Weights of a small GPT-style language model, trained from scratch on English Wikipedia.
Size: 11 layers, 16.3M parameters.
Architecture: LayerNorm before each block, learned positions, tied embeddings.
Training: a variant of Muon for these matrices, 315M tokens, 4813 steps.
MLP neurons of a small language model. Each row is named by its layer, matrix (up: input weights) and neuron, and shows model dimensions 96-223. Each number is 128 + 24 x the weight over its row's rms, rounded and kept within 0 to 255.
Before each neuron's rows, "fires on" lists the tokens most often at its 100 highest values on Wikipedia text that the model never trained on.

fires on: "th", "es", "f", "le", "en", "et"
L8.up640 [147 108 130 133 122 133 138  85  93 110 132  93 171 143 110 133 171  93 169 103 138 144 122 148 111  97 154 162  86 108 109 128 104 141 119 115 113 116 103 109 141 172 115 155 125 130 158 126 104  32 152 117 120 143 150 108 130 123 132 155 144 138 167 121 136 142  95 134  86 149 150 152 145 133  97 143 132 131  97 187 152 142 146 157 118 153 119 111 113 109  91 111 133 160 103 116 117  99 130 109 134 163  94 135 188 139 119 131 132 159 132 116  99 138 166 133 132  82 141 138 111 122 108 154  96 152  95 121]

fires on: ",", " and", " became", " as", " become", " been"
L8.up456 [106 158 128 158 117 126 100 131 129 138 101 107 132 151 152 155  85 144 127 100 145 109 118 128 173 128 159 136 117 129 129 137 150 122 129 102 174  76  97 170 128 175  79 143 110 105 106 115 104  92 170 127 146  89 149  80 126 157 141 196  56 136 148 125 114 113 109 174 110 125 149 131 106 127 102 119 121 126 118 142 109 120 130 171 108 158 120 155 131 107 124 111 132 135 182 125 131 108 116 105 139  89 126 153 128 140  85 128 112 160 149 161 145 153 173 129 157 131 114 120 107 105 118 160  97 137 150  92]

fires on: " that", "est", "red", "can", "al", "d"
L2.up282 [133 122 119 163 122 160 104 111  71 101 120 103 148 139 136 135 148 116 121 151 124 156 128 123  86 118  97 169 138 101  96 113 153  77 155  88 137 141 102 111 109 196 117  93 131 131 112 124 108 106  98 120  92 145 160  87 106 144 136 129 172 116 172 112  64 132 158 173 114 156 172 142 105 124 105  93 126  93 105 139 127 105 156  96 164 133 119 107 166 144 168 137 116 180 131 127  89 165 128 114  55  86 149 127 138 138 130  78  86 140 142  93 177  70  90 124 121 109 118 144 142 146 106 110 101 130 143 130]

fires on: " to", " on", "tra", "t", " as"
L2.up396 [119 127 154 136 129 141 152 143  71 168  89 147 128 166 101 149 156 158 136  88 133 163 133  94 127 112 120 109 120 100 123 151  99 104 143 127 128 115 164 184 116 190 141 131  92 135 139 104 123 165  99 113 123 119 101 159 114 120 151 127 105  91 121 157 116 132 151  90  92 190 156 123 109 142  95 104 143 122 108 125 121 151 164 150 148 170 147 140  58 117 111 136 121 110 143 136 135 161 128 151 156 146 105 140 175 140 106 102 100 132 115 114 114 133 160 158 143  98 128 115 146 103 106 118 133 161 160 130]

fires on: "ac", "c", " to", " c", " air", " of"
L3.up26 [143 124 155 140 101 128 134 112 144 139 105 128 154 124 140 143 138 118 125 130 101 157  94 137 121 115 107 117 119 109 158 106 115 164  92 111 134 120 170 166 129 126 149 130 104 154 138 113 107 138 121 144 125  95 138 161 167 147 147 150 105  96 137 152 121  95 129 136 170 123 131  83 145 149 127 121 118 105 156 121 154 109 129 123 127 167 137 110 172  79 142 159  72 133  89  85 120 105 109 143 125 111 130 110 166 149 154 123 130 169 143 107 112 113 142 177 158 110 155 101 101 120 186 161 135 122 122 165]

fires on: " at", " At", " under", " mater"
L2.up98 [124 108  89 106 166 179 102 162  86 149 138 116 131 157 133 154 127 104 121 125 155  78 140  87 127 128 149 150 139 109 139 103 118 142 115 139 116 128 136 135 124 113 116  99  95 127  95 128 125  94 140 109 135 153 126 126 135  94 147  99 123 140 165 144 131  76 142 108 127  92 145 113 128  97 175 125 170  71 113 108 101  83 124 146  82 149 113 123 151 143 138 127 110 137 171 139 105 152 155 124  94 121 101 147 128 133 147 148 181 127 101 127 141 160  97 139 139 140 119 131 138 119 128 192 151 133 137 172]

fires on: " =", "'", " to", "==", " ==", " for"
L3.up214 [139 146 101 134  81 123 129 135 136 127 124 121 114  85 161 113 131 109 156 119 130 137 100 142 149 132 141 107 122 135 119 110 135 126 131 200 117 146 149 148 163 148 117 134 123 131 153 169 117 147  94 136 131 119 172 153 129 123 127 117 112 107 142 134 155 126 154  97 114 128 121 108 182 137 129 139 148 133 139 152 129 170 188  86  98 117  93  96 138 162 131 136 128 131 141 110 115  85  89 159 129 105 106 102 123 145 110  86 121 172  95 143 140 124 100 138 128 127 149 112 126 120 135 107 141 117 117  80]

fires on: "0", "-", "g", " of", "1"
L3.up491 [ 83 130 141 132 198 171 141 148 196 133 105 153 106  90  95 122 103 138 162 156 190  96 132 124 118 120 123  99 128 117 101 144 175 113  79 125 116 155 134  96 170 130 121 131 125 140 135 166 122 164 136 119 125 132 143 177 122 149 106 134 160 137 151 143 127 119 142  87 117 124 152 139 193 151 126 172 154 124 119 127  97 126 120  89  83 160 120  89 138 137 151 171 148 129 134 162  84 102 126 135 130 138 145 127 166 104 116 109  81 145 115 139 112 125  94  85 124 130 169 140 153 136 134 131 123 140  99  88]

fires on: "2", "9", " seven", "0", " six", " four"
L2.up356 [130 132 181 131  99  97 127 151 156 172 145  97 140 149 167 139 120 129 126 141 112 122 120 154 144 118 165 132 139  88 146 143 151 109 111 138 143 132 158  74  98  67 127 129  70  88 135 118 140 177 136 103 130 124 125 109 115 119 145 146 152 118 154 126 175 135 127 107 115 118 138 145 123 189 165 109 154 139 135 102 114 146  97 132 136 138 145 117 108 137  49 105 135 149 142 130 133 114 108 106 175 149 166 129  84 144 178 153  86 106 162 127 140 139 153 154 102 110 129 130 167  85 147 103 151 139  95 108]

fires on: "-", " life", " death", " from", " like", ")"
L2.up234 [140 129 113 133 143 132 140 124 145  97 137 110  57 156 158 115 191 117 164 149 135 156 159 130 112  99 117 128 121 161 159 120 112 104 127 120 131  99 138 134 162 149 159  87 105 137 154 111 104 160 111 106 137  65 138  83 101 109 146 113 114 145 161 157 150 168  85  93 130 133  99 158 131 177 103 163 114 123 132  89 106 132 112 178 166 179 126 119 121 122 141 124 113  90 144 151  65 106 157 128 161 110 193 129 124 104 118  99 150 154 154 140 157 136 140 134 147 168 140 124 131 130 146 102 104 169 122 106]

fires on: "s", ".", "Fac", " Ex", "o", ":"
L8.up662 [162 168 118 142 128 155 110 126 139 108 101 164 159 161 147 109 146 145 157 140 132 174 133 122 136 126 103 137 144 112  98 133 139 142  77  84 143 118  94  90 135 149 110 125 137 140 112 130 129 159  97 122 135 165  91  99 115 150 130 110 146 120 130 177 121 153 145 110  65 106 162 140 141 157 202 108 168 153 116 167 133 147 160 117 120 122 147 103 117 119 144 133 123 183  87 103 127 136 147 159 130 137 131  87 114 117 113 159 135 120 127 127  93 134 154 128 162 114 117 127  89 117 134 129  92 131 115 140]

fires on: "la", " of", " to", "let", " Ba"
L2.up166 [147 148 138 152 118  90 139  90 154 146 116 168 159 153 155 124 130 143 137  80 137 119  93 138 125 167 130 142  87 105  87 143  84 130  52 136 135 133 112 127 107 131 120 130 110 200 141 118 109 137 143 102  95 128 160 165  85 133 127 139 128 139 129 151 186 175 142 126 112  88 127 125 107 155 155 126 120  94 140 142 150 139 151 148 123 118 137 115 159 119 107 129  74 109 114 124 147 106 161 100 139 106  94 112 151 112 139 114 124 148  99 143 155 129 118 166  72 119 114 133 161 153 152 143 158 146  80 134]

fires on: "---|---|---|---|", "==", " |", " ==", "==="
L2.up207 [ 95 118 114 155 140 160 170  99  87 134 126 138 124 117 131 134 126 163 143 135 103 164 161  89 131 155 176 117 125 119 149  89 155 151  76 107 113 169  84 137 169  96 147 141 123 119 101 162 116 135  66 155  94 133 196 117 138 116 118 122 139 106 130 148 124 118 106 120 150 135 141 109 106 131  85 136 125 124  78 139  81 142 162 151 130 120 165  99 142 107 129 144 125 134 142 106 130 115 136 106 105 122 113 126  89 145  97 159 137 160 151 127 149  78 100 128 152 143 107 151 116 128 133  62  93 106 111 133]

fires on: ".", "ed", "ol"
L2.up86 [143 105 125 109 129 121 162 131 122 117  96 140 162 109 147 145 143 134  79 140 175 162 115 131 132 135 125 110 166 145 112 127 121 124 129  82 137 122  98 104 110 125  84 175 133 134  79 138  88 111 141  81 106 124 135 113 101 122 143 115 134  84 122 137 153  96 168 107  87 121 101 134 100 173  94 126 175 119 130  99  92 102 142 142 128 126 120  97 140 134 160 161 178 135  75 102  74 143 174 126  78 129 104 118 103 130 140  55 160 167 140 118  96 168 127 115 124 137 153 126 107 120  94 144 121 132 118 143]

fires on: " of", "ant", "ic"
L2.up699 [112 142 165 103 137 144 130 152 107 106 130 123 144  79 163 113 172 133 138 133 122  98  94 126 140 165 122 103 129 120 145 125 155 112 112 157 143 126 111 147 139 122 106 110 134 139 153 125 154 138 108  87 129  97  95 157 118 131 107 130 149 116 111 112 121 116 122 118 170  95 138 116 115 131 185 133 104  89 120  95 120 152 132  94 156 161 130 121  94 163 138 128 127 156 165 149  92  66 151 172 135 130 151 158 139 150 108 139 134 139  83 141  98 131 110 134 119 103 129 175 140 149 123 131 113 117 107  97]

fires on: " \"", "\"", "'", "’", "‘"
L3.up73 [134 166 112 138 131 128 100 164 115 126 132 110 125 119 138 122 155 108 133 107 120 151 147 123  88 144 130 114 147  93 126 135  87 123 117 138 122 167 133 107 141 104 116 121 103 112 119 139 133 152 124 125 133 135 136 152 116 118 112 107  96 139 135 157 145 140 109 114 108 115 127 145 144 149 180 139 168  97 173  91 159 109 127 153 139 125 179 119 115 137 106 122 140 102  66 125  97 107 156 137 111  91 122 142 137 150 105  94 154 166 134 165  72 101 119 141 173 114  92 154 138  85 142 174 103 111 171 114]

fires on: " in", " Ra", "gra", " Lo", "ra", "in"
L8.up333 [135 173 165 158 106 100  79 113 144 163 129 120 149 134 136  93 141  99 128 156 115 115 103  96 143 177 110 150 145  92 139  99 132 110 129 101 156 100 108 104 138 144  91 128 106 130 113 122  95 111 127 117 118 110 141 136 159 141  97 150 121 134 132 129 140 147 103 139 148  90 133 133 153 123 148 131 158 173 122 101 130 101 137 160 149 144 112 108 151 174 168 151 121 153 112 105 177  85 150  98 136  75  78 117 116  78  74  97 126 127 140 110 148 127 138  96 141 130 133 130 134 108  91 131 132  94  92 130]

fires on: ",", " |", " &", " ="
L2.up480 [150 135 120 135 140 114 137 138 108 136 141 146 123 138 105 122 113 123 126 134 108 135 145 100 160 132 104 115 136 162 140 136 104 147 105 142  83 138 160 135 150  98 106 146 150  99 164  86 183 115 151 150 159 136 139 157 132 138 133 139 146 148  90 125 112 129 132 120 173 116 173 163 130 148 155 109 121 133 131 106 124 166 132 103 130 131 116 107 121 129 174 155 152 154 145 140 114  89 150 112 150 128 139 161 144 146 166 156 110 130  78 118 108 127  96 116 146 123  99 118 114 108 130 150 115 162 138 133]

fires on: "ac", "ul", "ol", "ha", "s", " —"
L2.up324 [168 114 118 131  79 135 181 110 185 127  67  96 120 133 163 122 174 127  84  94 155 148 109  98 138 123 110 141 104 156 128 150 128 190 154  87 137 166 127 117 146 170 176 134 180  77 140 112 104  90 134 110 106 142 157 118 155 163 161 133 156 154 165 118  92  89 158 134 137 130 116 121 132 140 117 103 149 121 114 115 124 126 141 126 109  95 113 119 154 126 129 131 151 116 121 108 141 133 119 115 125 148 112 106 127 146 132 138 159 158 133  97 126  97 160  90 125  95 111  46 139 136 144 161 114  84 110  96]

fires on: " also", " had", " has", " ", " with", " •"
L3.up571 [139 124 141  97 126 117 123 119 146 137 107 135 139 179 154 142 120 161 114 121 108 107 170 124  97 149 154 156 105  81 129 111  75 162  82 182  97 159 116 121  83 100 116  74 110 112 119 110 127 109 143 132 148 160 137 144 135 160 124 113 139 136 110  94 108 178 136 135 135  79 140 155 169 122 102 101 150 129  92 143 101 124 132 133 109 111 118  93 151  82 112 140 121 121 113 166 134 154 100 156 161 140 114 137 147 142 103 123 148 130 124 144 102 116 124  96 134 159 132  90 118 118 139 144  88 143  90 131]

fires on: " Co", " co", " that", " took", "L", "d"
L2.up30 [183 160 111 167 128 117 161 123 131 118  88 138 126 102 137 178 147 157 175 158 160 131 130 111 101 143  87 109 127 129 139 156 145 141 132 104 142 145 100 130  93 158 153 146 133 142 108 126 119 149  61  99 144 105 140 123 167 150 181 123 156 115 120 169 125 138 123 182 121  95 103 176 115  81 161 145 131  87 131  98 120  83  73 124 105 154 139 143 117 139 129 143 178 140 110 106 136 122 110 140 120 129 140 152 140 117 171  96 121 127 121 115 153 134 150 158 129 105 125 116 137 109  80  85 149 119 187 104]

fires on: " ", " Pa", " G"
L8.up369 [116 140 106 142 108 140 143  92 100 145 111 115 156 123 107 180 148 116 158 124 127 157  82 153 124 137 131 135 149 147 147  73 114 156 147 105 121 122 149 151 113 118 102  93 140 109 109 127 123 156 125 119 148 136  92 125 129 125 111 106 131  99 166 168 104 153 122 123 130  96 178 103 116 137 110 153 126  71 134 115 101 158 142 133 131 155 144 124 125 169 136 105 122 146 109 135  99 134 130 146 136  54 130 109 124 105 145 162 157 128 188 120 102 102 124 105 136 117 120 110 100 128 124 120 132 108 123 156]

fires on: ",", "),", " first", ")", " there", " as"
L8.up272 [131 156 134 168  82 137  77 127 161 133  91 114 124 170 125 129  88 139 122 118 188 104 114 130 117 146 169 142 133 172  95 146 115 136 176 115 125 122 100  98 102 119 132  85 169 132 114 131 121 175 170 116 137 134 122 107 103  86 156 178 138 121  80  98 121  93 149 140 106 103 146 115 141 133  55 132 122 131  77 184 126 152 124 139 132 106  57 123 119 138 152 130 160 140 121 139  93 103 142  98 118 116 156 129 108 179  96 142 169 113 151 148 121 141 101 126 136 154 141 156 105  91 133 112 107 127 111 149]

fires on: " F", " same", " A", " final", " I"
L3.up284 [ 87 127 157 154 165 110 148 125  99 155 122 124 141  96 101  73 183 133 193 142 148 134 124  94 131 125 143 118 115 139 152 114 148 170  97 122 132 123 139 143  98  96 134 130 142 140 121 118 155 125 139 144 163 175 140 140 129 151 138 101 130 131 131 123 155  63 141 148 147  88 149 118 156 160 114 122  95 128 135 161 144 147 141 137 129 108 122  97  88 124 182 136 142 145 172 153 145  84 105 135 113  88 104 125 173 113 118 100 140 175 125  87 138 139 140 143 136  99 138 101 180 119 134  94 134 123 130 150]

fires on: ")", "t", "ad", "al", "man", " Tour"
L2.up563 [ 52 113 139 134 121 123 145 136 172 112 137 115 137 144 139 114 159 156 152 195 136 138  87  81 127  95 150 118  72 108 131 136 143 145 125 106 123 119 117 129 134 145 133 164 160 167 138 145 147 133 119 127 134 139 137 138 108  98 100 122 133 131 126 135 138  89  95 128 121  99 107 143 136 121 156 159 141  99 104 135 120 159 140  96 133 131 136 146  96 108 119 158 195 134 109  92 162 161 148 134 145 127 179 104 102 145 129 124  97 132  80 173  82 104 163 136 104  68 134 133 159 105 115 110  80 113 179 136]

fires on: "==", " ==", "ul", "===", "\n", " No"
L3.up500 [123 133 123 163 135 131 174  93 132 154 160 119 154 145 123  94 159 119  97 168 104 163 123 101 127 110 126  69 140  91 169 104 141 123  79 106 149 103 142 124 152 170 108 133 122 102 132 130 120 137 125 139 128 125 126 120 138 144 142 125 107 131 108 126 171 141 163 111 152 139 105 152 123 123 166 103 109 157  78 161 106 143 139  76 151 129 121  72 134 174 115 145 113 111 140 113 149 114 143 135 137 111 108 106 122 131 114 125 142 144 133 148 111  75 150 146  87 111 162 126 129  91  95  95 151 115  92  95]

fires on: "th", "nd", " short", "int", "ack", " Super"
L2.up182 [115 157  86 109 112 144 100  80 117 133 122 105  85 154 140 138 141 177 102 102 110  79 124 152 122 137 121 141 128 123 106 123 134 128 149 186 139 141  95  97  77 103 159 118 134 156 132  88 135  96 120 130 142 130 148 125 129 141 117 146 130 123 127 144 150 149 162 107 102  86 111 134  93 122 133 146 137 148 133 104 110  93 120 123 151 147 135 124 153 167 113 144  79 128 127 170 134 128 139 128 173 111 143 132  77 125 127 164 149 127 126 106 118 131 178 116 129 167 154 110 150 134 120 157 148 130 136 127]

fires on: " "
L8.up205 [ 83 157 120 132 127 108 135 104 150 108 145 144 111 205 124 129 174 150 122  98 150 153  95 107 142 177 139 114  97 110 126 131 148 113  97 124 143  82 109 108  91  97 116 125  97 121  81 122 126 156 126 128  99 113 117 100 124 158 144  95  86 117  90  91 123 141 141 152 155  88 131 177 113 127 112  71 160 134 150 165 158 151  97 151 131 142  84 107 110 136 166 115 139 157 115 112 100 141 140 104 137 126 169 145 161 140 105 111 160 122 123 109 121 154 117 165 114 165 158 116 133 114 175 111 102 128 115 131]

fires on: ")", ";", ",", ");", "),"
L8.up319 [105 116 143 158 109 140 159 133 157 127 176 118 120 118 100 148 117 136  61 119 142 116 156 108 125 169 149 104 116 136  84 136 128 155 116 166 155 122 135 127 117 166 112 112 125 145 110 155 128 135  99 132 151 131 152 150 150 164 111 200 158 162 106 112 155 107 118 121  71  61 115  92  83 120 104 112 101 156 104 168 121 109 108 125 117  98 104 116 115  97 145 139 119 135 129 105  94  97 122 116 151 106 128 175 115 141 121 114 139 143 161 141 138 131 154  94 183  93 127 117  89 108 131  77 120  86 131 109]

fires on: "\n", " ==", ":", " In", "In"
L2.up75 [151 150 131 126 150 100 143 136 131 136 131 125 101 124 149 132 145 146 108 129 129 152 106 149 171 150 120 149 141 100 118 141 132 152 117 119 128  96 122 151 122  63 140  64 143 121 150 132 171  69 118 127 124 139 155 114 140  91 141 141 107 105 121 150 147 119 138 138 128  87 126  92  96 108 136 157 147 129 161 178  84  92 110 131 122 130 179  72 143 128 165 161 127 107 125 127  95 126 130 111 156 124 100 153 179  85 137 106 111 146 137 146 101 139 164  61 135  94 158 134  81  82 110 114 166 111 125  96]

fires on: " of", "t", "fin", "it"
L2.up254 [151 190 114 163 151 146 128  49  98 161 137 162 118 107 123  99 155 131 158 144 144 133 112 116 135 121 128 129 133  86 115 116 149 117 106 141 174 149 154 144 133 134 134  99 161 142 137 133 111 147 142 114 119 119  68 153 126 147 117 152 133 101 142 150  92 102 127 132 119 148 159 131 105 131 134 142 166 150 106 122 170 156 181  98 140 127 108  69 112 126 124 111 137 172 156 110 159 111 120 120 135 147 164 156 134 134  81 165 133 152 101 125 110 113  96 170 125 126 141 156  99 137 134  92  83 159 147 127]

fires on: "==", "===", " ===", " =="
L8.up136 [132  88  93 186 157 127 120 147 109 134 132 120 161 103  91 127  95 168  96 161  99  97 142  97  87 177 137 121 133 106 129 134 161 120 127 127 127 146 129 102 108 117 105 115  92 122 115 132 133 141 101 125 115 140 132  88  78 134  52 125 109 162 160 153 121 154 119  80  91 128 132 107 147 141 156 139 183 120 134 122 128 136 177 130 140 152 164  91  90 113 164 118 157 135  95 125 130  67 105  79 162 149 165 151 112 124 154 105 141 164 159 153 135 121 155 134 166 100 123 171 141 124  85 135 149 112 127 109]

fires on: "al", "l", "in", "il", "li", "d"
L2.up62 [111 103  93 135 126 145 127  98 136 127 120 109 127 131 153 109 121  65 124 121 143  95 132 147 128 168 130 157 157 153  95 165 152  94 143 126 140  83 133 144 125 106 141 177 119 146 125 113 112 134 118 150 117 138 178 111 170  82 129 142 127 136 144 110 145 137  98 125 125 137 175 107  96 127 135 156 127 106 115 161 107 112  97 151 112  94 116 109 153 169 138 153 136 132 157 145 114 112 152 142 101 153 114 105 129 135 161 113 117 136 112 136 124 109 146 111 108 132 126  99 142 163 146  79 108 150 110 121]

fires on: "e", "ary", "ile", "ing"
L3.up118 [160 144 116 152 135 104  97 127 149 155 104 129 180 139 157  57 114 101 154  77 137 144 128  88 165  86 128 145  90 133 101 149 123 138 145 117  83 174 108 113 104 118 160 129 180 142 152 179 123 124 105  99 117 178 161 110 115 150 161  89 129 115 138 145 142 133 167 108 105 100 102 120 117 129 116  95 112 143  86 135 157 108 123  90  69 111 104 167 100 143 160 135 145 135 123 134 131  95 150 143 145 146 102 125 160 113 153 149  85 151 128 139 111  80 128 163 148 111 129 142 148 130 150 129 141 113 120 100]

fires on: ",", "\n", " each", ":", "\","
L2.up156 [111 162 166 151 136 115 106 138 132 142 165 144 125 142 125 140 119 146 114 134 104 104 126 162 175 114 144 141 108 134 124 169 133 146  95 123 118 152 157  99 135  99 111 105  93 119 133 106 124 124  99 138 130 120 154 128  88 118  98 141 153 136 176 113 125 116 139 106 140  95 134 182 135 120 123 151 158 154 128 146 167 142 175  86 125 155 124 123 145 127 167 153  96 133  90 129 142 104 151  96 104 129 123 166 169 153 120  96 106 127 132 166 101 106  99  88 104  97 177 139  95  71 146  84 151 100  83  74]

fires on: " At", "ut", " at", " with", "op", "at"
L2.up541 [160 137 142 118 102 155  79 146 107 159 150 110 134 153 126 159 119 157 108 138 164 120 110 105 121 140 149  96 154 156 119 125 136 137 108 116 102 127 108 187 110 119 102 158 133 148 162 169 161 116 164 130 136 160 116 108 135  80 137 152 111 139 132  85 132 115 133  99 119  53 177 129 126 157 150  86 111 113 112 111 142 107 103 114 117 116 148 119 121 114 122 135 138 147 148 163 130 145 160 143 119 119 157 153 144 102 108  99 116 138 132 137 130 119  87 145 107 147 102 130 131 151 146 130 116 174 104 126]

fires on: "t", "2", " than", "0", "ut", " on"
L5.up285 [101 125 133 142 109 128 122  90 125 115 149 162 131 117  74 142 119 154 124 160 134 140 121 104 134 136 179 114  94 105 146  97 142 109 145 159 122  79 152 136  98 169 129 139 112 152  94 170 142 109 155 142 130 164  81 147  78 133  93 147 156 115 131 161 154 125 122  92  87 168 123 100  99 101  87 146 123 106 183 152 132  92 141  76 132 125 138 130 121 107 102 171 123 144 134 128  89 121 104 159 155 122 116 142 134 144 119 144 143 117 150 164 133 145 167  85 133 162 147 158 144 150  94 146 141 172 145 139]

fires on: "tri", "ac", "tra", " put", "hi", "ir"
L2.up366 [150 118 116 128 128 132 163 147 171 176 152 136 159  75 102  85 116 116 144 132 138 114 108 160  97 102 118 126 141 122 138 124  67 138  93 101  96  92 129 160 130 145 139 129 124 104 123 150 135 171 120 144 121 150 172 163 110 108 110 156  96 130 122 114 102  95 115 136 105 123 100 145  78 116 123 139 152 104 157 126  97 151 119 138 102 121 155 172 106 124 103 121 140 128 124 142 139  91 116 105 125 135 153 152 143 165 112  60 111 131  90 111  97 106 128 107 139 124  79 140 186 104  82 169 149 120 164 113]

fires on: "w", " well", " of", " long", " than", " for"
L5.up681 [120 127 115 160 155 131 129 144 114 167 131 163 104 126 146 132 141 127 145 201 116 104 112 133 133 114 166 110 122  86 170 120 173 113 152 151 128 152  84 107  97 131 118 132 150 157 155 130 160 161 141 126 160 124  94 112 130 157  89 222 130 123 110 134 147 147 110 126 132 107 123 153 150 121 145 157 148 120 109 138 143 151 103 101 133 153 161 122 101 122 119 110 170  96 144 158  99  98  93 129 167 122 113 110 134 152  92 124 159 132 126 117 131  81 106 119 147 158 134 109 143 152 103 107 133 147 145 139]

fires on: "0", " pre", "9", "Pre", " part"
L8.up340 [ 99 109 111 137 165 138 169 158 107 156 102 148 109 121 164  95  71 122 113 118 126  94 116 104 114 168 166 105 156 130 131  92 158 127 135 138 190 131 136 128 144 103 101  96  90 111 135 103 163 142 123 114 107 107 121 135 146 157 123 128 100 177 154  80 165 100 108 100 159 130 143 102 133 171 108 123 109 131  88 120 117 139 179 182 127 136 160  99 125 154  79  96  91 143 126 177 113 136 103 139 111 138 103 152 132 104 122 104 138  78 128 153 130 155 139 146 118 120 118 137 165 130 133 126  80 141 117  94]

fires on: " dis", "s", " f", "is", " mi", " Dis"
L3.up530 [134 135 116 130 109 167 156 114 122 148 139 126 164  56  87 132  95 125 186 136 128 103  85 110  67  81 158 180 140 116 148 121 138 190 144 128 156 150 114 124 136 118 181 120 128 110 127 144 137 127 108 153 131 148 111 174 155  77 132 126  82 104 166 144 135 178 163 133 120 117 127 122 121 196 139 168 130  90  97 117 129 109 130 155 125 143 152 137 127 131 133 128  91 138  81 107 121 121  78 129 130 123 107 133  95  94  84 136 142 164 138 166 144 176 167 138 142  87 152 134 141 100 164 118 119 134 105 172]

fires on: " ", " micro"
L8.up17 [133 168  75 149 128 150 135 168 116 105 133 133 121 158 138 119 147 142 144 170 135 126 142 120 126 150 132  95 151 148 106 149 126 123 131  62 152  91  94 114 121 127  69 128 126 102 135 136 132 119 129 112 136 107 126  76 123 111 140 139 118 146 152 129 155 143 154 112 112  94  95 167 108 182 151 157 135 139 121 180 194 133  70 116 125  96 138 114 102 176 125 109 131  94 106 187 122  96 140 151 133  99 159 132 136 132  95 120 136 154 129  69 121 118 136 119 155 165 138 109 136 115 150 107 167 118 128 143]

fires on: ",", ":", "\n", "le", "al", "il"
L5.up584 [144 105 175 171 131 150 119  99 164 101 152 116 140 128 128 138 137 146 117  96 168 106 148 113 118 134 126 139 114 162 149 164 140  81 147 137 125 127  94 144 120 159 124 135 135 128 111 119 144  96 138 118 176 145 151 102 110 117 127 159 102 138 156 101 150 177 158  78 110  74 155 108 109 120 144 138 109 129 107 128 135 114 125 117  99 119 118 110 100 143 114 149 160 110 149 164 128 121 167 121 114 127  85 138 143 154 133 143 114 110 115  94 138 123 120 145 120 135  86 129 148 204  73 178 124 120 125 135]

fires on: " from", ";", " to", ")", "E", " at"
L2.up238 [ 91 100 149 127  91 179 174 132 147 159 131 145  95 156 128 168 154 159 122 109 131 173 149 138 144 117 103 131 181 118 140  96 126 144 121 130 144 147 129 155 134 140 160 138 118 125  95 107 169  95 166 109 155 177 146 136 137  96 182 100 162 130 125 163  88 154  68 104 142 122 102 116  89 124 125 132 100 137 141 104 151 128 117 128 112 140 130 113 154 147 139 139 140 107 160 146  95 127  95 177 198 132 165  92 104 151 117 132 157 153 114  81 139  96 133  95 181 126 127 106  78 119 131 117 121 128  93 108]

fires on: " is", "er", "en", "ist", "ner", " National"
L3.up343 [190 125 138 170  80 112 181 154 123 142 103 122 152 146 116 114 121  91  97  95 136  89  59 173 134 187 137 131 151 116 105 144 148 134 116 157 128 138 114 143 125 125 134 102 136 113 127 144 148 132 147 144 113 180  99 107 127  98 161 110 141 143  80 100 140 136 142 150 136 127 141 113 148 166 171 110 161 118  88 117 177 122 112  72 119 115 156  67 135 143 113  92 103 197 137 120 112 139 124 137 136 113 121  98 120 134  96 123 154 122 120 115 107  99 151  80 162 189 148 142 145 114 106 157 156 150 107 143]

fires on: " ", " un", " Un", " Star"
L8.up198 [113 191 101  91 107 180 161 105 105 182 145 129 143 144 155  93 166 114 139  96 122 105 108  85 100 148 108 118 144 126 153 144 122 152 142  90 127 129 110 109 103  90 100 103 115 162 139 162 104 163 134 168 131 183 143 137 104 114 129 104 143 122 176 135 133 149 139 165 114 124 121 166 116 153 153 119 125 121 107 131 177 143 124 119 151 172 132 122  96 158 160 148  91 120 101 126 145 139  91 116 126 160 144 134 126  77 126 123 124 177 170 161  76 111 149  98 114 137  95 116 146 129 125 104 105 148 129 117]

fires on: "-", "–", "0"
L8.up747 [108 102 135  95 170 151 111 117  68 118 132 144 112 116  95 131  93 119 160 112 142 116 131 125  98 158 129 128 127 143 149 138  81  98 162 122 126 130 120  98 143  94 143 120 128 127 140 158 137 133 146  96  94 142 121  99 119 131 102 130  94 146 164 130 145  78 148 131 167 127 145  92 161 138 154 145 108 111 141 170 118 104 159  81 128 126 136 103 117 166 114 129 140 168 110 144 105 130 140 166 142 159  91 127 140 134  90 113  85 105 160 166 126 105 179 138 153 120 105 104 120 162 153 168 135 111 133  99]